Part of a small language model's weights.
Architecture: RMSNorm before each block, biases on query, key and value, untied embeddings.
Training: a variant of Adam for these matrices, 520M tokens.
MLP neurons of a small language model. Each row is named by its layer, matrix (gate and up: input weights) and neuron, and shows model dimensions 0-127. Each number is 128 + 24 x the weight over its row's rms, rounded and kept within 0 to 255. Numbers have three digits each. A neuron's up and down rows have the sign that makes its largest values positive.
Before each neuron's rows, "fires in" lists the words (lower case) most often at its 100 highest values on Wikipedia text that the model never trained on.

fires in: "league", "vermont", "tier", "mach"
L7.gate1951:106097141168173159160109147097180188161150126138111162131134144175091140151123120153157104117114148129118155136143159128159084108145083135136130130136116076146111116146125167086130132106119126100141167091155118117108104151094095130129113156126174134131099115136162116140155139119136142085119138134134136157106121142121120152138085144075086096173138116097102103098163127130143132142091
L7.up1951:101157149188118108127115129118144158094152162113098114148140187113143140129136146155139103144092133127158137132135125138156116142102132134129096111132122114114115169102162122135117137143117101115130130160134135118144155146167131090121141168129151126105108135156101125141174127109115103091132120142099094156136128149110117159166114134153145126132119142159108104164105157120130124117132

fires in: "united", "kashipur", "beijing"
L2.gate625:136163151139100125168134135132153137127125140166125117115112151082101158157128113091151146139134108106088126109132178129155109143141168168127091149151134102123114131125148113107101128155155130137155111127144133109102153144143128142129078166113130108131114159114126104140105089115151137147117099167118143193122118164163138101124095122109128123151199092150125145132052124131130124110117
L2.up625:168115128120153112096091140120155121126114085152169125114135122080157122121137118091121125134130107096094159149135141125154131151146102100105118119141134123147138138103120106102146110076141140099145174126131150108137167157071125114108124110114097097116122044148145144103135105164167123137122098104178138086137148151138113128130097098136102117103127126117166095125144094110143123144129

fires in: "various", "important", "musician", "local", "diamond", "tolkien"
L2.gate100:149126135135134135102164137128129148123132121159141180140125167115133120072147133125116185151121122106128143113160113112124090135145125130128152129126090130149130092129158131120148111079149098169160153108133131162149086115127128169104116082086141106081147132113141109132092097093122169227143140134118112143159163119142115114106142122093142150143122136096148142122112094136106113092098
L2.up100:127133095109124102121145159125110151128106121137142146123115166140126103121077090129088160118097123135121136121123140132132114137142117111102121159093123122147080090129138111132091115130184186173133141093145125138132098117095134164118123160122106106116085131148146130107097135124135161154142163145117143170133129139109107154137121131106148155106141145114121148115120104113094121089160

fires in: "music", "club", "transportation", "football", "professional"
L2.gate170:151150148117151128153105085137132139145114076125098131130122163157144099112139127089156128176124171138079152149154113112142109133131132096145152134123129142150103158097175139140100144107129141138160115131163113108119131141082138133106126160156124159156107109116139106138114136160147156158122141126106145118139115126098117160141124136153117140133193106118105097120187163123159103100111
L2.up170:134133080119149095098137056151125143164120109164156096181192113133121115135102121111103123120146138114121143100109116117150106111142125141191156143139122163118130103157144088079108170084137103127116128110129128150126115118094117129099115132124084161173124115136143132137116178119083117123103132100134120103141157120129146156154137078100138139109128168073090117171156114149122129105154

fires in: "general", "police", "tusk", "civil", "tuscany"
L2.gate1851:145138139128131132126132122106176124116141077172109085143128112073156149126105089138133157124109130138112087156094120161168135094152112161141123135130122177122179109139162107111126087119124107146095110073111132087131099129142119124100155166125112155136121166114108101087138095156128132158098122165093153105086148133156154076131123152108085139118131148089116120132108099141122169132145
L2.up1851:119152166151101123119110145115132133133129132085138143116162145146077101097144157142152121121151113153138114104163107135115136175128173130064196087089152130118118097105127135137145110117113149126140142173137093117100092119110132141162115111120095137141118075090132135119121077151153168125138105144148147097103124177099105093164205122149121097123106113141120160152126141157171120085086

fires in: "and", "from", "were", "was", "us", "the"
L7.gate982:123128106130114136078116123116110124137141102130151125115081097089136129109145123107179110129109107200137092117096154131106098132117176109152133111145144082113108135098137155121117108159106151106114143122133108123166088122104115117136144115133144156146148132099080128115093149082154153116110170073116137113126147097099097119086154136097118122147078146151156097137129130101093128138126
L7.up982:163145115154113142134143165169124129139096127102106084110103155131107131150154142131117145171106140142155114153099093131116150160150108115125151186147148117123144154108139147087117112093150115142143142077180141119122132128146110151123158092159131128145064132144149154127110097107087096111138163151153078138115106119091130131139103131154135161119160151102113085142127137126105164143093

fires in: "it", "they", "he"
L7.gate250:102129115125104149075081093098120110135102131120184118110134116120116146117161101145110143127089143121114128162141144156141105144124087174126144086102151108132119143140136143134144104149094118143138129112112081152116130154150112111122094113167111164131135103156161096131128131116131150134142076142090146152185127140119082110122127128129106082148155111146106169111118135118135081119141
L7.up250:118128171126156094136114127083127129177132173147112132114125154157119168171146141108154118082115112163115132147120127159173098050169108146115113117107164114159136123092187090105102113144145141117141134101155108130140116094118106124172158122129134134137098162108109072127128139120114126137145121188095132107105167142136152120111132142129123120122148100123176153113134114154109141125147

fires in: "football", "basketball", "hockey", "art", "nba", "film"
L2.gate1708:107118148125141127129144083108153148112112120136111147132126093149151097125130116119149089129151140108080161106150116125119074085137090127158136090135080138116104096159123123073119126082145144106134116130148116140131131142110138099123088134125151120114132125116126103168094114094112138122092122145141153116170126103168148161135133069124137156122143144119107132154117139064165095076138
L2.up1708:143134159164144145154110087136158194124146122118103105135113128127147095114118157123135143119162141141108136140133173109157088126137118046120117107118134080097082123121089150155126108158159122143137125142144091122094092142105124161142112119117134147117093112102154117156141136112134134093109117206145117124121118113148151166164119136118134105101117118115151127132167136098147104111081

fires in: "american", "natural", "eminem", "but", "australian"
L7.gate912:136140110168171070143103144162120091113093133144138093143156124142113099142155119120132126130138118089186171110112119130126181179127152183175151140148087102139149164109096110125142136132149083122150137105126128118143124154157134133127156102070130167059137117149122116103136140088144117098132145127135162126120148140093112130117109131144133133115110121124127092159113134101098113118145
L7.up912:118115123090168157185173127136101103133149125177102124168125114093170116106155096185112105138159107160141169153130105111147130136135115082144159092094104162097114141107126128131158105118137123156127160109138123171141128168128096090139152114108146115127134135132121116094122140150124117124108133090145134106138121097133106150092101169164088113101114173135118135155101120162112142126140

fires in: "such", "his", "her", "this", "whose", "they"
L7.gate639:102105080174146146116127142152129145159167124156148148161146155134088159081125151133104129114147123128103145168134131105122122167131131139176107125104071116141130142131117117178116141084163127157144110086120121135138149080096126120104126115147125137131158114096107148105150155105106101120138113156107123133165171099131179132112146106107130096144150111094145132116161138151095113138131
L7.up639:137110113129117127090154077114117129161148161119114127153114132119169162121131135138082111127138123130154135155144117157123132149128172135076106126152072101102139110124072169098142131138082145113204144150121136162131126138165151118161128127159134152124136105150147092114137112088108150135127096202146145120127148152106124122128129161111131120125103131163136122113131117132114161093136

fires in: "football", "african", "boys", "horse", "television", "gameplay"
L2.gate272:131163098109170174099093100125166141125138090121104085160111160132150093128109111129105129118148104128123132149162126126108135162092135112139140123125131170113079133150148115141147145124157156168136130156162094160116107102100145157130165130114119123155114162160130123145113180112097131136121166133157130114123106145127107158157148149115092106129140096114130124121157120116150138094145
L2.up272:151163121137133126103114096117098126156118097127075147165135178149155166168135070109140149108141121140125160133146085168121106132116114118156146119091131163124103128147141089142167156081154123168157111167157119149176125085095154136140095112129123172130154169134159132151141147107120145169108110147143155128119131128155103117139120156135073150125138112114103112091134119117153164096123

fires in: "released", "co", "produced", "single", "jive", "release"
L2.gate1731:159109173122117169169135109113154140146092111136119158110162123099138127138162106145150114118123099129146148166079155111105106148131124126106107103151101140145142081093109138107126121127108099131165111104098059125122140132109122132117141148151125150136119163138111071133096148102144194143136094136162176125148105110155183100090117171110135129134110157154114131127132127141131160109116
L2.up1731:162115123116117126140115161139072089138123154137115159128143124135107151095140115202146128141104106155142154133108100101103153160123089142144173111161126142124128122128123136111162140134089092106133153119107113096138141163117122097107159146097132167139096087137147103169116145163135129118137146122110172122131124091079085129149138110082124145150108161120068137137117131134085123162120

fires in: "has", "have", "is", "methionine", "arches"
L7.gate1554:108125120135123170097130126127171143141157118124113144148105129138140117115145111123143100117119112116146101104151158116130088146119131126143107162115080139093122077134121149104137145139135123165127148116100087141156130097133117130109111114146113095130105147134116111112125128126149120156136116130113121119144126158155152134162124110075148107164109053139150166106070117133099158097139
L7.up1554:124117127127117165130096178127123133134095146151107140131124108150157110143120163130128147096118126109133158139079154130126140116124113121100130142141086106122160118128142124148091172182102142150127121138120112132155043095106164155108106141122130086157079155163106131106103152131178169101170113127175163105143112117144117131153130109131140114121111115116093175139124128120113149114130